{
  "activation": "geglu",
  "positions": "rope",
  "rope_base": 10000.0,
  "init_std_down": 0.00338,
  "beta1": 0.9,
  "schedule": "wsd",
  "decay_fraction": 1.0,
  "seq_len": 1024,
  "doc_mask": true
}
MLP neurons of a small language model. Each row is named by its layer, matrix (gate and up: input weights) and neuron, and shows model dimensions 304-495. Each number is 500 + 25 x the weight over its row's rms, rounded and kept within 0 to 999. Numbers have three digits each. A neuron's up and down rows have the sign that makes its largest values positive.
A block is one neuron, or neurons of one layer that tend to fire together. After each block is what it responds to, as a language model described it from the Wikipedia text at the highest values.

L5.gate320:547491548497463490540495504489549507480519484480525505473507494521489497490486528519497535538488464546567525501493449446535538472487507516511501543463490499505513466504493545441520478531489516484484484478522548488510524494493507487498546522519503499513457476505480523459495488503525475533503493508480524494490473506441481547483475444508489537497526467525507597493493467532506478508528505531487519468499548495493489525484501458474516463484520483468536481465541489499482470492503511443521524533503506523521458518507549498483442496501505482523446465486525510508498518453528505510
L5.up320:495539480479487529548515472468464511478492454509509532520493550502533515523525479491485521526472517510496503457494489488510475522475500502457470485462550504543509518508501553504493495473487518479488522528524499487516466467452547529509515516520491484505512517447525479501528507539484529522484453474512466503504485491515494557472494497508533476525478513494525493504558570536535511471549492523511482494494480535487445491487486493486484524495472502507537514521512534534572499520487510544516454474479488454512517477487483500475531499500455521469551556514511498486562514467478482526
Continuations of set phrases. Predictable next pieces of familiar multi-token names and words, strongest after Billboard (200, Hot); also inner word fragments (tri-ath-lon, bar-it-one, cact-i).

L3.gate115:492502493490523480471465515474513476442503514512511478525510505511514499437499543469547475496466485515521514499473503500446493491497487474510525481530550467482496484476557515516452485477475455507473520501486489479471556483486533492480491498525487539532551447498453496465487491531481466439489514477547509485528458483497518504510514523514514545495488543516495501480518527514488501493539502473482482512543502465483513532500483480499489481493501536527532484470463513510508472472537517480487480528503485469476531477528533504511450461487480519448483469480495512472469530487493481471
L3.up115:483526476525490499492510472488515544488473523546496512538508439511561487454498504542499499543515521491474460461493562472523456524493454468485491523496545499466477498489474485487484529485451492542498526509481491488498495477476459557502471453494528501494471513470496490509470517488457494477476491458496504478523528457525525490496529493511501529510518483503494492524461549522544474493573504494531506474523499490506536521501511521497503469474519530497512535539516518557495487539511479463512538529491482481481483511493509473505481506505514517526506500477516508442528509493474550505
L3.gate325:531492532481516481492485532505491528502523441487525503523488518531520463495500533480460469521495469561519526490498499487529495514515497514526483483523508485460490508515516536472532483513505501514515509503510534489481497514506535509506464516464441511498502508545452525528493500498531525480528503487505488537467531462503518507473488479494473512526525495494519498545477509516497531515506449496499553518494496508470536572493467467470550470450542512498496537449504477504496442467514488535522530514470499523506509473497518497528445507495466476513508501487524479515475464486518532499
L3.up325:517479432471523491540480525511551504537504499526550482470525459505519489509487480573494538502502482498470531534469503560517463503494526499485517496499483478510499490487502534466505542498493474505490565486505504472495466495483501514509478515491501491484479493482505483484528482503513515490491554538495541535495453504530527548557504443516481505500560550445459517540455486530527504518497503451535517482493490493518485525520516504550509523531518523510531520483486483486476533488503491549469458452513461504509530480450516482497506495494529531509501482525494470514525541473493501539
L3.gate552:512511512506477516510458496486479501501480463519502482510515497469479500502493513467448484527497462485529521465510493534493435472517504511505488494470483500478487504485512496512495456502524508485545455511510501496518434499536515499528507486483515517497516496500484489508508540497484519521492496522522475512501513498442476542476514477501529461517505517494465510486525530512520504484514530478513499488524472474512491528477466454509523482515478508449467511519515516443499479459495506489497476518492514496525453467478483476574483502522516492473484498482480513509511476493511494494
L3.up552:447499512468466449525478519484498467474511487518478449481473500537511540525472508505478478484487507511508523557508546489490485485480514471501506530495528502503496503478484500494522516503498548518532534461483528486475520526494508490492511454512501502482539449518467453502527502542538510495524517519500474551477528473484516470528499508472487506499530489519503527475497512499512504506493492497501525452493528511524491472486516503519466493468512521491458544496474491547484493455525505501446514522497511461512515493512489490490481470559545511461502466549539521543508482498507462497
L3.gate969:469501488482470484534536501459492469520520507515560507472503495488501492530484547537455517494483462506489482485473503479483517457493476516483535498493506466470517493443537528504521472520509513508514509488489530520511492539510501461495492512503486514473524498512522504537559493491487534508465493498528462456521483537525520479530499456506534513472491486483469470513537481491510477513489528504515492523492483527505495509544487423486442494478562541499508502536493539482451521496485513467540488526519473530501453526468517480465494471446492473454500459495497501511492466516501485535
L3.up969:487471502545471467495480494495478534512511463480434523462484501483456489531493516504489505483480489495565495473489517503491471550525495512536487523456485498487517535528500474540489504471542501526473507509490527475478501511537476521540493534480521520512514492524486484451494494470488456535480565487511444526547519464452515484496509477539489517513479527487498502515487473476486473508494505531464481450511446430510486494478479513525512509558502519557506531501488514513479512491479528466531453521505551520506491518459485518500438512481548486453497504451505534520509468521528504494
L3.gate1033:510498519507489511516510455467515505494532456518527487474476505447470485463475539525504458520468561482492470501507497507480511522506477468474501511480536510488502487509510502468513464488461494476436509532489510515505434496510527466474475471496524447510525480524539480481512496530480537483501459530527541496472474500487472485501497478498494496468519492496468504482504533468554433533540487538480489501461530497509474513512499465527480538481496512497481511497530525503473522471482475541519494526546470480542485500519544455517493485457496511514468449509482508486446461523509489509
L3.up1033:494482518511524441494518566542519460509499471524472488493481515498517518461522484427471507516456551506500504443498499505443498510525491489463505475499505460492433490508466493522500474535448491472509522435540510473514506502506487513510482480528536509490532481529494474533490552490525480529486518472539484466477474500471500490458457516503513497473488533483489454481553517534518493475504501513506464476514500447472496497499471502468518512520512502494470523496542477512515497524517490493474481485467499514478444471489542497496507469492520474486522485493471504506486513465490526505
L3.gate1157:515478504496481504520478490469489504540500497517474491506535568494451496499450491478475494488500515521503493513518512514512504471526492539488491505471481488539487493516458464474505486533511473494477488520465497508502476473487545491532523477504508505512532455478503509517518439514481533487504487496497529519473563533505515494490486489490452494539501521527511516452456496481466487536500457473518528489445491537538475481501505447498489525495490551527496535524527468493452510429522517512503429485500494531493505492513548509507482471482536499441505499492496500499482503541515504491
L3.up1157:528504498503515482509442508544446494456503503538505493519528509514482512442480474491482510512529543491479528525533527471468550514516510525535525509486499488465504514545481543465491488494503504532482508539534561541479494501469475550543542519503486524488535483500524497530524500499512532513497475473484537492484515466517483469500512555503474501501500534475501489536466490476476524496534538488525553505456505446524490525466494461496525510507546481479511504524455497485519529489540530532446512477512509517487476505496527521483483495517513472491479507495521539512528470508474490486
L3.gate1428:489490564498528449490499512494475503482492549520459533470509516489476459516471474539510524493463547489506502506530507499497420490445486532502479462498494479483509488504530482500512511525479444478479508532490498502474475482544560517520511496507543485499529494534488479555470491520511459476489462522440516478476457508458502510530505484516479486535515483484479493515481488507501516476478521490516499493496511518523473550539448487525473517494459494474528492482520471473494470565491516517494500501466505518493539484514491460457478477473493517496526486485484499459467540555483524485
L3.up1428:484497506503473483526545492512532508491492457504535468494534503543494501461524497508503456520494473510508536505505479521492538496530476548452530505508491461526494525491502506560456491503519492526496514494500503473483526497500538446524551465502495466527542459476544506499511486493519506474514473473512480549521499493530451504532499514476519533482518542483488490500493502538505518487439476515465470530470510531442525546497555493492497514533491487465480501511524533463475511504527529508482464500477486532531455509488517524492463510516559458500515500484506458486468508468462472547
L3.gate1439:492507550479511494490495495425499475489538507504484482521470531511470531474510508492501515457486492510519486473477520500505530550482459481501456484500534527478546489501531532501509491556503509502462538498499504519518471492479524509531514470516487493519501460531540497516526517509506476530481485540495509522480487481483495474436495469557521473511533527496537525498497513473524450522526527515490468484509481483519511500500492445536511488483497544497531501480494525534505491442504498518516519519474502483523517522513510513522484469470464528510443478486489522450547502525529541554
L3.up1439:542536455533496511494475514490468509519478451474484499513451536553491490480499551524472499493471523486533488510475520538443522546470498482505475492489524489482533491509499527524500523530472538513530522431504460507521534513539547504530496490523480493480499536490494516481517487497541492495523479522483491469476486455511517504508483513529463483520494508529517508506481492527478495501505476504519472518501510518512558482505501507537542493508528536531519487460483488477530502471481492488522500505508494490466495488514526466517474533504497497565472515553469514472525457525505472469
Chart positions and totals. Digits of ranking or position numbers, mostly music chart peaks (number 62 on the Billboard, No. 170), plus 100.0% in vote-total table rows and other table-cell numbers.

L2.gate47:501501520466502464476518490513544519466549509497520461525495511508498469492509468511474499498521478461534488528508504535443520485465483555515500490477463475524547497500453505508522535522440540533469500508507519534493476505482495538534522520459543517523477477562509517501526498492478506532533486484519475520517507477480460489500466512483492478554508536517490516508448495480486509499540505522495465532463449491502550515481487484519481481475488499511490491512446484484452495520486514509542495472538465512533510497506484519503505485498458489530552472503540475508519457497510501525
L2.up47:526481469458535489519480521528479507473475547518477523495514459488513494502492499486484502483488501532501526443504550463526518520504452502469504500487485513500465506465519514502447536426483552547452533501489505497508531535498508508527501506542473525504482516500486503459499463551465483472505484511478512526472487495518493510497505507490519484476507500512492424547516499475460456527555497496468521466503498519492551539457492495469575477502476524502504461491479455560525478480442542513494504514465527501499498492505481511538506493463489505502513513530537491484498525495581454530
L2.gate419:500501569479488467521487537508529489474477495528469488477495524449529501514518516501508488522474469511485484543485494519499551481503488525493493528457459516522476491494514530512511498482507525517490475531449497488490537475506480520514518495452490454496524486499531523516534516521492541526537541461529492508462467518483500516493511459550496509511536491517483505511486446516501480515478457487506482477473488526493482467531482510486469505475523454528452516497492522499486463489462517527514529521547519498512500519507484501478477566495492490522498444487548511534475490495535534518
L2.up419:492514496470537462514503495487475571496504446449507505506517508512509459515531484505491462546470505530505498517533500494491514511530492464509511539461449440517503499504495491475485496504515495532487474508503456486471541481509459512492519500484525478514467487421513506526542533469492501508521523508511472479505461485526482527472489507509506554525465522446480518483479532525527533529503494455477509532489496530463491503492527476465456481521530497489529514480514464535507517464475470475488492469484511465530508518496487513536482461507517523440508499464487514483548498488493534510
L2.gate578:496551519478525469541487503495508499484509503516522520525492446537489495469535494535487498505470499557466502490492498547470492518483504524505509460508471467467521481463532509489475479483511543476475447479490480521498510467550471489479544538478571508514470471496483518498496502521506486462519515504465533520466447508477468482452497487471502482512528544516497478497505479477494493482508444444526489499500479476547487542543533461461496489524492522546502484512535521461492515468511535476492478465514530506521524512516467529471457473501526544507473496511504492498452456476515478542
L2.up578:512472447481497509474474547495499473486513484457494472497486515505524476475510533512453489513524520517509570519538558489457524483455468493445533552540488502513517538519478527500501485476483552513474536467537505495488500514520483468536540496508499496497525478494453524476485487549479490502504502450492509490530532492468516505506447503484466480507499509501510537502503493526523493508544510577500519547474491512479510506461496512499490494513505465535512495498506505534476497498498553514480499495490490533518491505503538501471510538477506461539507530449504442521474483500504518545
L2.gate815:504489542518498512499502553454500500471477477495492441495489521471469453478508528500504517511510516519501501488477553502455501551526513495480507508480466466444510481526491511508492506509507499490540500489480521487520458450504496480515524515500488466521466490563501480527495484489511501488504533512486474484488504483510479496513470521501528531520533546483514496489510502486511498558548496547479501516514498529477519531501472490526472483517495473484475536500522445513481510482504504477499500493541497533534415450575511446531451466483484495449473502507492562512477469525560478490
L2.up815:460501485511462468469506506492486533484520525474486497480531488523502529551501495548498488516465503515442521512499529448492465511506511474501514486511475509510508455482536530479501529492485523505509549520510476511486494511514482528496472521479512480510475497525481496475498517475510486484528452528489527478514516518479479477518498525508480487583472484505518486525508532500494484516468478463530532497490493464491452532529496484523494501513491472497508466539522486500533504448458494547533492508490521492493476508501482482504486484505530484484556477453540459503485492480463532538
L2.gate964:501543510495575476498476490505433471524506550496548493519496508467486469442524516529498487535469528553531516524545515520447466548528542500494511523506478506479457474481498544462467518476490496516519496463520497543501490519507533501509513477499530486537515472490496522508494490520512471533496504452467466522474454498507493502485498497532506507528506502502493532494526536540486497536560462530515485531477529490518506555513492454516515450502503502517524525471478477526501502487508435483549477510520531468511489492521508550486520491525457537532490536503488433448507521497527485497
L2.up964:516511521466523504466493519500507519503546545463491483478478487495479515502492511519470457478523564527514499545511504515430553538489473518489478506497506516535465503435494528462429475507500509543496503520453518487518480526500504509542479506523519537489471480560492553574523460546492513504523488500475456503501496499464455485446520516520473501483528488485460518481496451506493469543519463513473523539499475544459520524509501492529487475491506485473462490519488483492508497514515529525496524510468471501485483484493440490498494493437469498504552513492514484512522499507553492526
L2.gate1205:510454525530486473475514536446492522500515545545478473455486487536448514495487500483492497528493497497492501453470541507458450555506529513553541512485536501467521531520464500521484499492482503485493503511517478510544487460521486524531497548490507514495509451482517476530537495473462517518514489540524494491546501558523492490460487468474530506518522549491550499456497505471491433536494439512482534512451525527527478501492469472471485482480499521506492518512532480492501518526541513447495508485544497464530534534499515519441480472514522509456502489480515533514500517489504504512
L2.up1205:553487491495524493487488544483470507544481501490486489514516475493461485506480525530491475525551496465543547483491492543454484544535528512492462490462514514457508488526486515484478513500512515528495554516512545518499473503516479486504530457504521523492514502516501497547504462535508499509515522523549513522453476501527468506492496514486517497501512484510550494559541508530486472492465511509517478503512477456497463477491513495501527506479502526553503488525500470469496513475516500485461472481504455507496475501510555501507446466494508513502464489517462515468507514478499492455
L2.gate1214:481505489519507528499450544502486468500528508495479477509455510467496537469493498497471482504476512518495457492505508507436495480505494531475507503518471485530493525494522507529465466482474465533517505522471484462458465488520519457546492461475516496501545478482532474512566484530492484508465501476516506509554483502453486486490548481528483544510520491534500529537477465504508488536539448456452493496482487513505477507489474491502471484455448484510509513509495464476490503546519482486494444485551499494514496486533491514487502483503454472482516528482520470520485501521495478497
L2.up1214:511565525524471489471503504505528525524489488580510457496508558489435480491496490475471498493491539530503470563492475558465460512507513532454505522551551499489502487528524502465488511495517475505536519519483510538512477464470493492526482492487483519457517520488450488526504518500501465478461487483545490474490541497495467510515499453509489496501519512466489477513479501486465483522536491528501522517499506466514467495500506518519535499517454529476531506521526522512443514503532480512524495510538495540495484509556497481468494531511506521478487500456475512453499537476506477526
L2.gate1332:510504504507533513501499531501518500491516482501531468500498485464512483481513484487490478526511453521473512523545495503505478475513465491513528539492525495492475499466520530463490483490485536547511502514540522516464519544513504476504506477465516525509495492504508529495515525447489513512476533495479460493517498481508500512464526456506441485545489543503509515495506480495472503560428467518526521537512487506477496488498501450490463452489513562508489526432544438494462530464486517504502511451526446512549504505515496528477514467479496470462482497461531481499438469501459524480
L2.up1332:508498548479506458530510510533510531503476487479477477490487485479550474475508509530480501481494483494539557466511521493464531469496507523493513492454512465457472494463485480452462470489495483483514484515489521484490513512460487492526471512549518476486503465470531499490490524487513495483517544509467429488504481450504460496487539480480453476488541470515523488511528493485511494458499486474478490540513487464479485490482451500517510497515492557547520502526516483498542483458528465517488497481481488502498542504524519524510510458473481497505531544494501475506479448479509468437
Number after "No." labels. Digits or number words right after "number", "No.", "#" or a label colon, usually chart positions, as in reached number three, No. 170, #439.

L2.gate159:504500517468529499508493470533500500510515554525487499527483504474522506527502506505537544505514501565508489484512507446513467486512452499503534521498529502550469507479489464486501501488487503466492502524515503535509487493496548505491447507514509506473492509486495487506521472504489537490505443455505520529489479550508516485475497474524468520488490499477492498519482532511550518512509507492515479498546507475466489523528499450462462463484487435532503520526476519505515517454487472484507474477462518472462494529471482487502512498506495446516549505461462509495493527553474500498
L2.up159:502504488478483515475522464519519529493514473505519524508513473480483500506514462457481467464481505504465494525508490505514470537533497441516526502521531533508541489504470466446529471467500539482533522498484499509460529523497493537480537458531504541530473505480542472507503533545529506525454478527471526477488482523481476530488475465484514514465485483491541517470479491544507544480485514529501516509482481484514489495523471473525531483532523504531521538473515491463519493450481504452497456457487500519534495487476502481566530499524514470490505470509539487508529502508511520474
L2.gate551:501491489477494467538453526493558468459522495540431499473523495525520533513430531498472496473462485490521501567520510517513505500532471488507556492518526529489439457482514466458544507467456535532493505475491498483474511529509485491508499512493491546472510523539492479473505455544487511476480496474521542503534501536504526492527462498472512451505474478489499497450558483477514531507520538503503524532506463534481526484493514506478508497514448502533480495501532471474466556499494540558520482512523547488451503516477517496534500475484500517508501495475478500520473514482496496461
L2.up551:494462491564524506498552485493514503548467481515490496496506501509562503519482466481504505510499480534448494487521511529471486472510484494481504497486501483492504520507523502516450512468478498537471490539547520467505494549500490464471498509476490496541444523487518529525463529456507518486517475458539507480498517498479471496503495466497522488531487491522459463473492541491504484483472477488493503506518537511479488472519501473500509476514497422509511505543550469478494507529487495515564516486455490500499482532470519499467517521498480460486524488479477528492501504535484518433
L2.gate724:474536494509511445520478492496504458489490502481504520465471479483488491515503527535474477509475493506448542477470492524520509508474496485515507512491550509506465448458500514475491452491542488522476505491482481449500483497552516494471527500521528526498496531520507542528506492475508510493518524489532488532477537479477506528492496470522549477495517509499461503472502512507477467535541509504522529449535473510498525519477495477459503468439533502499524478524527510465484519476523464531504500489495496492508468477491539495485483481491496519472487498472513499503502525511504511489
L2.up724:491496470536533478495527475519491480477461485465468479499491499561508482452483472502472520547499492472514536479457488488509454482518508524493493489496510517529502448445507508486522512462464512491455511496535547508492492525491475494495488498489474540498519493467497499498553493453537519449543497484516545522495484493515501481447474461463503435510448492509479484470473525550518533502501460442539537509451491526554525517519509503516482458501497550512509514539545546479513525505492517493472494485510482488507481544510493478490525563546535462466523532527500508478498523508512508536
L2.gate728:494528501478545505473530533499517470527479461467485510523493484510537476510460480472470509517496484487546496546474510495466450468498485550530478543468545512517495526540533467516540456525485496494496519529471518512550472541523514464548455490496439500506491502518521520458517494524450518457511483487542475505490502493489529523456471479499535485491498531563503499483491526487522491530515511515488516479495462501511488456483510496478505492516497457513486459498497534525474522546492503517480511487467495535467498499541516523498501518519491460527501486489473497471450514520448488464
L2.up728:499540488521530457510500523515556494502498490472493532486496512506543473516467475473523511458531519497525521515519490477500472547476468497521482473487487459507502516456476458534493478512483474497488516491523483541509508501498526498523505481498461470494468496490463465440488496519483480512491501468516532484510477477518499482527466510518541469476495540472515503507526515501518503501509517541486512528506523503518501467512499485497491491488512458528477448533487473502499524469524560552474469488485475490494545512510541501497495529502537496483504489470465476485475522525504501470
L2.gate797:513523472486497516472513467520481500508503542484480501497515540515471492464525490483488524503461474518510480525462523447467520517474487511509533520477547479508420485501512533491503446522488497501485505483518536458515489535515553483453504515482469503497524497517545496532527461490465527487518494472521506562491516484443552534469501526496512495475490516483471554455536511493501487549496444487488507484525494487513523458477479490471458497493483490474483467488515475524494539516500504485510485510488487492494480497508485519518527497467463500457520465475538480472482499500521536473
L2.up797:480497491468544482487493541503504545530493543477524517490499521555531502473508498508498477512531517495529516532555489500513518493477500482518503516527500551466480473471511484483513529539470482502531507459481499509478485507464511533523524515482511499504493490529497500485481433514476521500539463495482509503516475481506500536522559498511528471503503489500501503513497504498508536512477521480521497507498518494481494471471485511528537526491479516497513472510515502479517558479478506504456474490474483522511495523460514496505547514512517534503497511517477506514501470554503489405
L2.gate801:510521519510542487543530495477495484493542494512487535449492502535487533513476498509486502476475472464518503497480515457515509527500525515514485506497522485476485506555466510540546484501475493498493495534480525509510489503543492485445470511508532486568545477535506466509533481494469494532503492524482548481500468518490526485468469475454493514564469461450485533520513484527521508496512503498497441499493519550481537533485488480519490468502510500489490491482503492494505538500461525494472475472503546524556502469508538459519529517500471463448433469486530520461482527465536476469
L2.up801:474540511468503492439508531509519495550470511463480498482538506484463543492510472469482543511520510494533519552541464530485502513494514515433473501470459515513497508481468477498512452475491494486467523489510491477473504514495503505460509529511512489514523495552501484501501490525514518486474486481561473505507490496495476457487497541442472491497465463471535488479523496517545526467474475471475484467485512473506444501472506514472460478498456491509496470503506482475548537498511473505468501483510495507505483527526473523471481477514499494477510506470492511491483502535494476497
L2.gate1086:469436518491475475490528513487511505460479455480530490472454487580504496527520506523512464528477553492436492522496504529464512510524490520462488522485484540495524502518497507518527557488487485476459520516467537452513537504529488467493559475473481506457496492484544491517501456485498534486514512541498510531506455523477472485522530463440494472508504545506526493460481469451522417494513454484530495492469461529481488538492481460486576482474523520505483510528537493508522505525479520531502503485507492508497495493484542500526526505521523501493509487472474493528516502497476494492
L2.up1086:469507493504501513436508508482436524473502495477472523503482482519452511477451468518473551478486479477520477506480490528515528529519484493523492530539495444485493495470474504529523520504517519474506467453502502479486550500452509462501532503462474504485471505554472478485517510498525504498481498525523499501501527506523530555531479522497521483501497482483506554512509493469487497503510543490512468478515479485495529517535495476456474505531484466467485510489525511481509536502461461484511492440534491528502473481485530497469525506489488505513495515538487496542479509542516522496
L2.gate1434:442490494507538500452492553484507514460497498492467511459497508506502503513485493447484518492511475472481459519487503467471533465487517538452451485553503510497508464491524494486477508534496532515505482495481499509446505498516484488508473477485508507482526526483503471512487479514472502486501493485510538512440508507468509509488519440497492504483485536474489495523523491497504463472485446498447474457526521543470505472478497486519503490471513475527528485470521527494468513485532486504553530444475531506478514489459468497537482496523491515448452489491492497493494470509518492450
L2.up1434:479535454495509552467482501523492553497515482471494495496477451534517498523447495475511489463504483517500513507470507522510492522524528504509524495517505505528476455487503484477521497487476454489503516515535491472523507532470444493512514476504498492538489508559485523545509451546495497483499505493499511515472512453494449465523487497531475482495507512509467520545511464521476523479447534519522527494505475496475523475527482522480479484525512495493513505468514518497505566507482496536507480509494511535463495500482502466480484519523469484492494497470500512475493512529514502451
Place-name completions. Fires on the final part of a location, often a state or country after a comma (Cincinnati, Ohio; Sydney, Australia; Los Angeles), with weaker hits on date parts and list commas.

L5.gate1244:470496525514488543487519538491520483509507498477518492492496483577471511508494518512468503518476491467491519484473481494475521492514461514484497503504486521505493523543503520455442520512524533461478513524506482504469501560518493531494471433470520532487524493496526487453496500477515477512498527480548534534464521431505498505515521498473481513488489538499502515518539538504549488507511525503480497521550471472497472553462494464509483488498460473499520483528507490501485527499480522502475488502522490505490450487520536497521515493502477492496500501463455508484474528516505503497
L5.up1244:494508493479521508489545484503486519491482439475507465513529465475515511511508488512481466473479503512555477486514516540529516516499541481535521516502501494514504518515464490503529474521476519513508536511482511475515479540482481530514508510478455476486505539498462512512486500488531463496493499504534496501548542509525516487483483551495489481454445449492511465543513457518486501453495489502521493517470504517498519442486482513485524507556513491482508458452506494516508490512491464484530502493509546518505477510529488514526507510499513486493453471530535506491529452488492538503
Place-name endings. Final token of a place name, often a college, team or town named after one, e.g. Hawaii, Vermont, Ex-eter, Oak-land.